Weights of a small transformer language model.
Size: 11 layers, width 160, MLP 448 SwiGLU, vocabulary 3412, 4.38M parameters.
Architecture: RMSNorm before each block, rotary positions, untied embeddings.
Training: 182M tokens, 5561 steps.
MLP neurons of a small language model. Each row is named by its layer, matrix (gate and up: input weights) and neuron, and shows model dimensions 0-159. Each number is 500 + 40 x the weight over its row's rms, rounded and kept within 0 to 999. Numbers have three digits each. A neuron's up and down rows have the sign that makes its largest values positive.
After each neuron's rows, "fires in" lists the words (lower case) most often at its 100 highest values on Wikipedia text that the model never trained on. A number after a token or word is its count.

L6.gate382:486468424550489526480503509453517515441514467495462523503516498518608547524493472528532529603510523470476511498481536483556489394395518449542425498470564450402535507474519522497565527479496490480517546516545461493587493495460451555507452463493536493558485453461493490513451475523561472501446514585537530508414425518454561531549472438473459539480465560553530505449460540450503504486519535536473487486568500475514478522464485522463499538515481452474509474523524484521391458481465532
L6.up382:456510427458503490472452505486480522550523421520485534480494456508584513458591511484488535591462521536474487520446541572528551504462517566520516556486563513463541435545549510569383402487528504511543517473528495549494485515508471506608558510507507551509583510481529519539544517429478453541498521535498558448410438432538536492461423538469506487505512535519472535515503492456487433472469443492513534505523519501481498530515479470536481573470488514490461483516464495565477546450544535
fires in: "on" 44, "schedule" 5, "postal" 4, "aged" 4

L2.gate308:481450506457499548457574511525466590517484547467549495587556453492529465514507489540531472530519457512536519480420497501471442532517528460501504462404539409452539451506410452520549465445464533475490488453571506574559518565493459526523453513502501427482560511460480441454528507502508470468534483525482480544432520481490554521571510478448460559551479569515507507528475541546512421547550504527520513540516514519461445426426516445505563501485469493532477463552559482567501484500516497
L2.up308:542528511429546520475517456509453496499499556398542491503459501538586441517451474531520429484507557481503549469508513504517506491472495553539527527535533484489539421488463466426479479534532552500497507501451511505487528496494437505443430533545456395464502532471545506418470479540552506483544497449474619477427491502478482480504412513492550549552434543433458520484521460468522489523458454461481453509438507416496527557501500422551489531498487479546454542493465516450414540524522493
fires in: "to" 85

L4.gate31:483592467448528524522492432511516495521567500452517523501527542479451540496447466471499519456606466492430541433497567582509472460552480487420433482480446488502503480557497592486522464498505523536481439502485523482492499518536496496616456555465500510559544524541462515504501537488523428433479492557456607522543531466495461449558476516471505550556538526481532482450425459469512488515475474538483410525486565492511479499500521460543517522487495548453489481540456496556481535554571471
L4.up31:504589448489540491510511404510547571482482429496538497524557488485545579557448506488513507442523446555465521553494521586491479454471522516469528523498511468445525482516466557404503511474491495551540462518488488419534519515498494500569514518502490476518473540578483518496532524449522470441507491527446505578529513491500544470558473508553463530532454544500494519578488431555547535472489605506520459481426527492535563502506475495508469484469456560397512524546514516523439535421493415
fires in: "born" 23, "n" 14, "m" 7, "place" 6, "synonyms" 5, "43" 4

L2.gate434:548482473458509546483494551495519542450505498538433530493534529516508457531511554466537473472557464466433572488502480491519492454498536508563486461462414534499542435588485559514487448479482508508410470527465460420541481531489444477564438490461522518514510506458529549559491496501486531481468535460525500629479446410506533512518527505445501538533496542525543525527543452473501496410501591492543493528434471514469468482539522525453478478454595481542518572526530509570487463455567464
L2.up434:582423498564472483461472576535476535492475463568457460475520524562537473511489526468526513454434456480446557492474484454471550504487557543494535459531469521476461507428504509468479454477491462520448514532503485481530446523448510504526458510479516555590543411468470548537449483512483524561468471428530437619524471426549545444494506496532524501494468533518486539543548532496498448534483503432599552465477461546530455485519546523480546469404552525497528498547532526576527510507516512
fires in: "one" 29, "three" 25, "two" 16, "responsibility" 4, "half" 4

L3.gate197:538533562549489518485463519518471478511497509525499469496465437542523434471540483488529493534526544488469492469484466490492506567447482486566522526528522479456510488519460458495571502533491548477513504516574502448535448402449483530539512488553589494449429547542488462522482513475506546530519430410470533551489589426502483575534547545459550544450487512462510493537485543446466464541486495529452530529598509472452516455502510436468425437440505510541513547488599531475556589516547479
L3.up197:498511486450516545504458475494439486550494425459503465546456461539492441472570511517560507474512506504495557478493433525557472587519478441503525485550522531491533493441503505460508540537503556524538481526554499458523498488515418484564421437514481553475502491531536512571451505492493494594403489550456578541511456549533480499544500498451488540403519515474509487494458520528474550485453527459527500563553468500520487436492478467444475425527433475532461431405489514559554532414505503
fires in: "no" 18, "league" 16, "final" 8, "joint" 7, "contract" 5, "racing" 5

L2.gate68:433461458622487490513454473458485473437502425503514440550451491516535473452557519540530478440521434496532495541457479569559428461433469458517507521501516464584550471472533513566493456481526518489483589505478542524503470509505512527487465487534495491502431526480536570488490525480520514501457502517490417543473415539545547502441546542555488471514492497493569514463516497506499430442490500485472501526563456521527476541459454516505549455447477538474467436434462529537479374476479443
L2.up68:493495474478515487448469520583505493417560449450464525436435512455485436533474550485524565457533486488448497542486513547580483511487490488549439480434439512555550494513438498465515452551575536603473450481452520494468545466526482494497465502537481558546499468540485493514501494467492458505434606569414494524510439485505437506369510494542498448475461471465466522458460521491481505522536498467466496502535500473481518530557487480531543462493467520521558450512425435541455529521443501
fires in: "company" 18, "war" 15, "division" 10, "downing" 6, "force" 6, "james" 4

L2.gate176:554517481424510547488493517466513474437433489490448426494534506502483450459451510542545468469484531521590478493476502492480510517496642523463487498495478543484539572491481562535485503538526566538606545510496503543471482517434518454511518508417529493483479525554470449515463547560537542546477519504447514477452516490473467571515492419489476439537589553469493467478503472479483527532452553493466457467529480486481473471467508511509475496469539444454610486549547439469596444544482499
L2.up176:573558440458534515521524549470544497443470478536425476515492455535551485457468499520516480486410452528573444488496555479524531506459587471515520540450439535533521547516521456544536478524462493502538485523485483546482524516567458445517556512407548468532437515469539484476495527509512561563494520532470505446482479496478563523513532508518553495488587542543450505556531525530480533543493529440418475548528442533499470491526507489477503485450442405536562473549520464450577446571434534
fires in: "year" 34, "season" 8, "discolor" 7, "years" 5

L6.gate176:467516447460435539452541546521467537476481514482540484459521474469520455451430504511443540512565500462508433553472499543522485559516459527561517538530490473437557560470429475510470451492502508449400537493528467497466497470536565536507498536465528477425435459567509493451504465572478513475398464496514489558580493436495458504490505539487491469547525562466528480480455540416491456533523509464379449482518532522503512520509436459469485538531535485453550527539524549477473500598475481
L6.up176:471506518535448548438536524545531475530472486492503451524502536533529508465415531542538575437482472482422512473530488496541435507487492463532499599524575507542525510516534575506492543421581504522542463413508553488437551509497501498502426528504482466477545483466468476576488495578461503484526438482461476591466485430504484445485567496530562506512524544536468513574518516495537527489456486551466547462512532443509478420580499501505508527466469518500520527490590486488412468514499425
fires in: "to" 86

L4.gate218:500467494531457480471526456411540504586494507572579461464518489513564517584483558459493506488541575500478448451469534525495493550534541502575518475477519498429508563525481474567447510520457477425513568527460504461506494471459505595555512497523579483514519551523493512452462494448450462503475452533508474541448524443399507536445512581495502482494536508512527484476530499482481534472523564447512554591503533508520540472519497464466421489435548524491467505517476567535464547540464430
L4.up218:495530484555466489529429455508456457537562524539466525485511444500505474477455452517503515547473471498450500498482478519468460497508483502511483534505570446527453561479475403497436485534469486512458483523533521546501503538500506530461519521496495526602464536514524437368474443500530531555480468587517533500538519431521498446494517493538516511526453534566515546450576491531518501428491552582438471500591484535481521477487560457553498545540519494470459521487509511387500587475481401
fires in: "of" 87, "to" 7

L2.gate126:492531487479550489485500494513521585462504588540493423455491511491474459549520465465538435521471509447529516586508526471542471534588493509510456549599528472436530460577531523512439418509427501533499472466487441476539484554573451397476526480511460504516461489479532452498526452510493528442548532533507464567492530516536596557506445524548557518442433498494484501521543484537530515525564449477489498553438524499490459481453473527445507515495579469534501494513517454490520416538471498
L2.up126:517503497482529545513489527528533556423475535569481434479498475483450445495474502469524565507476551506508505516484486464568504498552445513472467588537545463461556451578502508473451455463501508550453488483479476480543477511594509457461538469518481453503495326510521405520519452508539520442491559492512485562546534534479557538487508504513519464440424480475477513516628515513503466540583506510443471525498537498513481485482516534429486467476493507516555528506507484534573435508452519
fires in: "american" 42, "german" 15, "french" 9, "russian" 8, "canadian" 5

L2.gate196:507545577411454546527609525523497429482447506512571418501479519560530458550526456493493518462453522484469548466467497520499566494454477469443439504524479530548504521505496492513499548474438493466531489491504494470514548483486465419510566507469471481455425473483428435442458409527538521518514459540535532535534452548450499435479500485468441498565465497449408549500451438445498458489528530428474483488464508479429523521445471512513510528504470506544524560504443498577470564495509480
L2.up196:529519571395490557558577505549497446470470525499540467486464488569544461548470488499507543448457518491459540465488511522534507481495479450466422528553467550546508525456495449473504500516499452442581457497530538482520536485473458415487527529515491476446436493492466412456496414533531536550510473497538506525497403563489490449456492528529463451502483504445444552502474447465518409478523503480479480516441494492418477531460466544473523506523410481538524584476489484581492565479510476
fires in: "the" 56, "discolor" 4, "temple" 4

L4.gate97:574550559474461476437422460498559509489550514472535460585534499475433502499535494473501543553444469461505542484511494491524500508492473467425512519521481472560482519570497434421509499473503511537520464528524470502516509509540532512616483376522520468479488482567574551512493491550496447413511527502475536433490495476520542458437523534558502485494498536480516521445514491453457561541521512511410543454492529529533474500443468484507482423514421513515489433452548489410517450516536552
L4.up97:556459499465467511444504535528548503481478451474537519546470444454429579535516462553532467530432455442553593455484508521505460488500478538458468549536460459535539504492476495487469449486479528525531492446530491509488551537522509513648455447542469461568461501516556568523419482531497491424539478458501531460533526559540534495487448505523482463530490558507452496499552500437495544560547502538431514467423529506455464497480493553473556463578419495515455496433502486492481504510484438
fires in: "born" 48, "parents" 7, "ncaa" 5, "pronouns" 4

L6.gate152:454457539474502522503561470518474510474541530504502395497430504543515418531494558531443584556549529486437564552541519535556549481501511509568399525540522497515513481440549562514491500555501479442487516536500513546485480474509457486476523491484422443542464488506469527506455498563534449599462477507518513503572524532466517384496492428538457443501503393516493409534502455427505472502495505501495508457511503475467529563522524433510511469509487451535568499537489491512492512512559481
L6.up152:533461526468484519499466474512452528546491501496573513560420447507567433501512495571423475458477543573582533440455492469456450447520540491553503559445497505464494466477457523470496473554553510526473609503482499499509497491476493497574423554557457533506481507483512532584472475496566538461543489481472546508473516464444532462522448433434595450503562471507456522568512493490519539479557538499541484498442506440549497442491487581543516451459510528540510537567483490476493489485496558
fires in: "and" 39, "as" 9, "initially" 5, "of" 4

L6.gate40:442580571493499595471509465571460451492496498505459479547523442490561501506463474586491574494435498515514435471562604470502482611486503478576586536463523449451493528511528506487458482508502398518540451492495479458523535472501500514521434531570498427517544479472469509414523514457471494439508498543433504508550502519410528482531487515493544521506524518579516559505500543477499481614483454473518499474476538508527500498442532500509521508514511511520481445501498528559501456477552491
L6.up40:529455492545443576484571461522480509423574491523509516469571499451484533537492455465524457455541465480554504537523549450516464570439514452547477498553472471463482471425503555455491505587465536504475536504508539500460510513457452503484607534516502519537461483599553471491496511521467505555531501515528485449429428512551496444526473524562584483468577544502493562482570489441483489467446460487420547462504546534479529458527485454517541512485509557490520519515432446548553497516473485
fires in: "in" 46, "of" 41, "to" 7

L4.gate292:423491488515505488500503478501486574492476535498523501461498488511499524468544537516559468456503501541505470541481489441457469477468513577429481504481626587526424526440570405516502434456445490504556523536510534470508507465514492479503545561486565523601519550507560484479526510569491473451525474528479446472558538487514474461452485486565416471553504504448549424506506541500486448526490499418465445438489545452538485499551476521460581512542529566507437485463475503468507467551486522
L4.up292:367471519466529441515518556464474523474527423498543528482520585545495470489529526456532489454439504516512476497520504477486443492552546443515481466463467478463473507433580455488492525512465435525514477563496549482475530432523498492500538576543508459537505535467520490430526502531454483584545440579401546534438477479503498520505550461479478471540516504575515458520450562459506433541517481435489419478518494420489514466478461471477586451516527527513545576457512531517513508516472474
fires in: "of" 47, "with" 7, "about" 6, "for" 6

L2.gate211:550505518493471520469523492460497496540533531480572538491568453522567521482509600539445545518554487482512520519472514450509555443512534510539558553471450455480505496530551473549479437502505433609489473481490462536447511437449499532434476527571531531477456465483529515559561469515398490516424503445517480454477532534528524597571489500496529492493498558506469502516484515498513433442579428524502578510437526527554433469557555463500478517561479543492452467499481490471556479505468520
L2.up211:595550474544455536472554483414508475558561470494575484507529447479525568473531551555488529526606507472507521552465499505496544466542508508546549552470570478486502521508523492539486496542503515643514508543508449498439488482500512546437528512570541536476549490505500466569588449601427497465476479461472495440497535528528489555554507447439531508492488546474532541521434486564481501491498463531523554512496553498535463425563541461454501510511478518499504462525482526487517479488468545
fires in: "cultural" 16, "public" 14, "constitutional" 9, "personal" 8, "social" 8

L6.gate15:468506475525473502481552488460432532484504488514535475480492515499509496403499577516487509525524513496474516525525512469539480497515523481549554502475523501457491477517468500538418429519447492505538399502515481527491565507537525473445463528460464495491436457465529540478500455457523515560506378548491459496484348496421489536411521510508447514543522523486504539457504520504525531497445431455490409532500537447515547476485517451531517475511515420545525557393504561568468466535549552
L6.up15:480513543556432532468475467441396547540500472468516419517441521490557429348489565454532470475468529526477506487515537482501481540495509481537559504468546563472539527490442456504561522529458449521461517437523572538472497452534510498474445457523526453513486561463498510482476488446494550626525433542508456453495493489432556545411519527547508546489484535498526467543519461491509536505496487488452451468466483431507513527533480516488556492466498492566444549475528502485545504458507501
fires in: "of" 73

L6.gate337:492501523490442508511469541504461473480505484485563532563498484527495481454481486583468479486509523506524562585510522440503423588506499475486504554489424521384534504528439468489498590443494435475498547539511474430529583513564541484546496457513556465500501546440556403524461471572505507489444462416527521486467488500453470524458504454485526531506434541463572509486483477512528523477476553514481507421477547542454475485406473511491520509524518468500493419485513534463496525585464466
L6.up337:512529545490511549518589487543512515515485536430505498463500436557486412517586507560540507463432547537485484515506555445487579475482505541469532472481463420473463466481500463475480488463470551552569509477488513527519480525476523616460522510511540462477517494484533517462448457515529508486448514459442528549475446516527494487470436555538585467517530497548520527510492531435510449516453485592500475495566472530562505404515481458541533556463517414501463514602498551511521562521461485
fires in: "to" 70, "t" 4

L4.gate446:530523486483535547497494488552448554461486454547475503430438460528521421550464433450522484513582534529508497490566511500512479502441534477438477514488532513526476464529454511565512478461539480444502486441489490439454540557516493494491445494501506475428565499582502509466532564517565505467476535480528485539514516496541524419479549480516543550516478485519527495447519534546461474521516548427562531427448510555472566510565540496514500464453459541526428390455520425608499549538518493
L4.up446:443530506551471462516459546498500431481518489488524516498454503561523562468518499541445457478516509545546498540438422564548516489509515487469519410430520428505507525475467523430589496471515486505470479487525507451558606475467541539427491455449565474507503474433505472523439444501502476444560514461512464450549527531463476550543537466555482503481420478406526474519487497483472463442515468453506490543516529478545515549514515475520402519573570455535532556493494505456567504495470436
fires in: "also" 41, "later" 17, "both" 8, "that" 5, "often" 4

L4.gate39:528565509548488507483524513510489565475487532575467449461516514503580478407509502452557416506518518477458478507549560464483342462533522530528580508519495496578435471518491532522477485480450542541509540510528508480515530562560579449535496519515538455543534507536522536562485563468422459472472479401492469492421470543531514543524476486502446487469464566468534478535520493467560489421516504527510469570525571518568507518507498503509518483477465487528508463522525505557437497489452515
L4.up39:491575459547492494461501555485478433537419495460440548577564495498560544533445523465501507481499461451475517531566508447590534549479472453501531498563512474481468433539565468570450427470451487531527460490493508436506490523456482514493487512546510505481506487477452513510516487422509435450476519602540487464577482441555493537480533473538466455495540457473519475525471509433529459484498472565421522412493536467481515526492487462516500549578481466521557584479486519453473426497507537
fires in: "of" 38, "under" 25, "underworld" 8, "about" 6, "to" 6

L4.gate379:470493520508453505500534444480529484480496534496458419428472495490507502535523535546485520475496493552488457434470511527486430487453440534419544513518534512495444495554535542510550443500451574429470524535528502572489478477554420500457499472501576542506461538464494519479522558481458516511399482467470444522559476528485515435505495480487453525525422479501483412528586492438455529565513556492517508554535498516474505420531574473466549547483462514448497440557474596508521489479456578
L4.up379:522446517587468527542537596520496481554539483490427523467496552502530521440507504508541523557492493559552457570499537477588558540477500461469527528436479510514510505521535501450519505556547524567509424484558520471500516476443541532521483521491512420522462532572474470548436549385535481539450472411475456494474487541461544493508515502432569542484533452539538493480515532460532520539490548525484486510511527494447482502544532535529519491481481476475505602482506557480461521401546571
fires in: "his" 20, "where" 7, "since" 7, "its" 6, "but" 6, "her" 5

L2.gate54:458447519576531486473522503499471449442501526508590478495519441498433457514510519551459512461526539514500530536479462518528483493461494481489497602484468467517521487481477513503462408510458520478572450521572477463515481485487471497457460490534530459456478485459500530517497502530533539500468457528497591479471433538486518646548493540449469543432500531515450590558507549573471465561522468467457542534448519484481495584537550457546525451542481523560466515459424503571544473483456539
L2.up54:547530560573452560509513466514481477499524524458552478492475478450467513502530529554498570553538536483482525564526459505525564442570450538552514523481526423443539461537573516454451505450535527526518445546545511467516531527508472542445432473543519504534474482547561479487498483559469513486474461438505497432481497501558497556565497530512491521466475549526423469509485547426457390573570427512518526487525507484478545504492567457576477449518499563495540558499496420516496471484452464
fires in: "new" 31, "popular" 8, "modern" 6, "social" 6, "local" 6

L6.gate334:490505443497423496472539526462533573474484524422438473529482566562489488468498408486510567496550489435443517523449500471527433461499483475515599489516552429508458522536501485484508466487456556444495504494487444472492584529454488506457581535483518453513519535491482429494464548513502467497504522443522455529457539547501498516459542521505468460473479517522578462463531479508472482563498500432490505613547545514500585489492525480500564511539515485483544498542497473494544508584388415
L6.up334:499487542534492545536563527503535520546530546463508467431507503529545478514525448572552501446519504504476475515481623460536507481529451513528484499455408483542522459551526496532577507401527494470485579469549469527520532481498472581541520478432519420530538534477500528484510507521420486461439483561472407488542480524461456490463428481593531534531548467452492541453519480593536522499458505493500479479546514559467563461552491443515539511571529506476530460442496528491448528502517497
fires in: "to" 75

L4.gate235:508443488474427493465592540494484517489478548425512468547521510519470479452493532577504549455475450556548505552495499458618448531549504523610572515456440487453586518501454465494546504446532505541549532492504484536482544492453525480500495523495480468527441530459499416455489515537544488523454498374540504491484527486495489557522508484474554553486521502432497503583478481516544509539488479527469514481522486558484519498516475523499491535540441377549437526489472520538531505557449483
L4.up235:459491445482409481441515549500480461505494583474542472482495511570486435463511473537537542455490490538510552560539483472571448550531493475565499531442541460471525468456436506568550526540535502488514569525464505491523553501448517555454558503521546467508481479435536448447508521543504444420439530453476527488414510439508477491487429498515497545503438464471524540523502518531539556535486463542427493537539517502494471470533499502485555517578502426513475437504469529448481574601437495
fires in: "to" 66, "would" 12, "will" 9, "could" 5

L2.gate156:469509454538532495557460495475455455535474618468480503468456493486505481522420462491553474566539521453493529497511465474513510543464561462474509541506520382575486482467565493492544457533500534517517551487471502526460559488506498499492569448489530467617545488491435503434479487538524520522565526476513481496495440546528534515566469513459436457457453589489517557507550489487492440519525457469491526427481487565502456496449530504563560495570549466512470422506464487519547435537563504
L2.up156:483559459491465506557510560519476510448499558466527541486479472500499487528472499476484437562503475509474580502511515572516509548504531467555426543494506487500445466479517506507506488631495445504525515504428529448468478559452448519542493471538423477489503554491395516427508486511483436474512486506502543480488498518483493519526558506507523460441460502468570573493503533484527378457533460331518490505471514560505493564450489520520558525550467477568492502467483481478531461443481506
fires in: "around" 16, "about" 14, "in" 9, "between" 8, "helped" 7, "allowed" 5

L2.gate133:487452492533458459468452448537490471463531461524496533517424529479506538458468424445563530503495523509522493516449504514462558474466454529560487529502517467496509524494440478482450439525466457530497566519572472490480489584445472544507435542467437421461434438444513493440548499483584577464538464475474522556543510485391567532491537497539474482454452504504463566449521498500515512517541585562435474480515442518453562417498467482531486529506538520538493565537482537483472542472460502
L2.up133:458475503444489509445525542507456461501493553484499531573449533421473503463568438555500549556492513506533511469524502494493527504468522472471481532475505508547519473456549521446483573467464537497509570472495555502449447510480466503536531495427483455451536501482562436435513454456516451497524420434526521479494525512422571523548511545505504488518471514399472452481532502510520519521518517513457515440453373541548576525562450512525550491527503499533540497474469516428399455574495438
fires in: "south" 25, "north" 19, "west" 17, "east" 9, "eastern" 4, "northwestern" 4

L3.gate246:463518511487527523507523491543495484446454482494459504480493481472497474591559494501592474537462526462445435480619519455456534503396511479551461548454479524596528518516505476480481560468492394498504565535492492507519463513522535434518497511486577580505479462510491568502489505527484516529472426449517503504544460461505513473550532567459500545456494568502488589484481541521481524542587535521536531410513501487492497453532507455534574481421435515468499503518442492475565507449524511
L3.up246:474542513539482493469541492587486543439539440493497536504476462469548513493424487529530553515565511492406500481493537472430555447545500536568501524427580492452579510521564518506463504555444405503456487542611474542543488558472487496497445512492519499535552512464507545472482431495551480499528502477520547470554495453493563426504484498422532531504452492541495488453543451493481488455450552498510533471450468468442508479522524442545518546480481493536437538569530535515523580445497528
fires in: "southern" 15, "in" 13, "of" 12, "due" 11, "northern" 9, "eastern" 7

L2.gate381:465565488504479480618539489543508495564540474586477436448454468536560415511485481480470503608524490508462512551498556511474452584546480456505529539493512574474499508545461502551505498492501554450506561478487517456508523434491457462487466477473450448551485517535443507535427550448532513546510481585398520480543542493488525418477530464558507536495490517484484478467516527487601522529460528495481543535452478447565518502462461508483496532478473501498450523428495514472448535569512534
L2.up381:525495433510476527562438501541498472514504509561449505467489505483516445524554469512443481513510564524488570494505484511492505540529495505533465495409484527560496498582532447548443532494512547580532557550486535516544516446514573415433500510489467487531476427529439458483468526502499518494449486479503506516562590530482489438505554507429531537475487492481516479479539520458564460553463519407509434442547482462519555533499525478523528378534550572502428439430516460482488489503445494
fires in: "that" 90, "example" 6, "one" 4

L3.gate187:422520523458486495548592450516475574482448574494494514530517543524440497479500529507482549506484514520488528482457484438502462475488489523576566478551512470560504450502468473453521541502487543453525474488501519512534509505474554496524525447531507576442455450494499440494402554519510452532576488491456477505537564515448499418473466514484492450603503486485527533519516502397471484540495501436434457465400506491588520443510545440477480538457470497497535526545546480454518503505438410
L3.up187:560491524473515468522552413544513572430431444458507593494496542536520509437542478486478554488518484495427477452484480444488527456433429552502529502572552506507515497491504532419505552437459521459477534499546497488503497532537514492465492455508528491546496443489579471486515541549512481568549598571508531490533476490548467526494585595549503476531492426382532526489576501494498429496504542469511468519504477508526528542503501500436564474541503531517540520484524541449547480494478480
fires in: "and" 40, "all" 9, "gerkin" 5, "jersey" 4

L6.gate340:558527515565540507490515462540503527501447627459492545518525471513519494433501462524509550531510504542509588489492503549470523515483541477483532554451460500541501478532404542551493531479407515539491548611556484506448457537516473483494460503521525493483480499448450507456452516491508457487477508526557607513477441518400496484567505539482446486485423496459490540357506429485440508484510483489505499555469539504455553493503491502524486477481489533564531424531490486520449519525527450
L6.up340:537379525491471468508548509570513437524481511442431544506524474464502496455461482545580509538502499466443503523469551479458542478499546558534478523509431477615501500542484566493536567544399517527496518582524537566473528515517487449441449528554492471526502478486517475499414481510504470479485512500506511513507387490494517444514549520554447448510493466498460530367514445494456575517573481434509556499463480487516554532518514509510513502488467509444524502524479461474465496528540493
fires in: "new" 55, "news" 5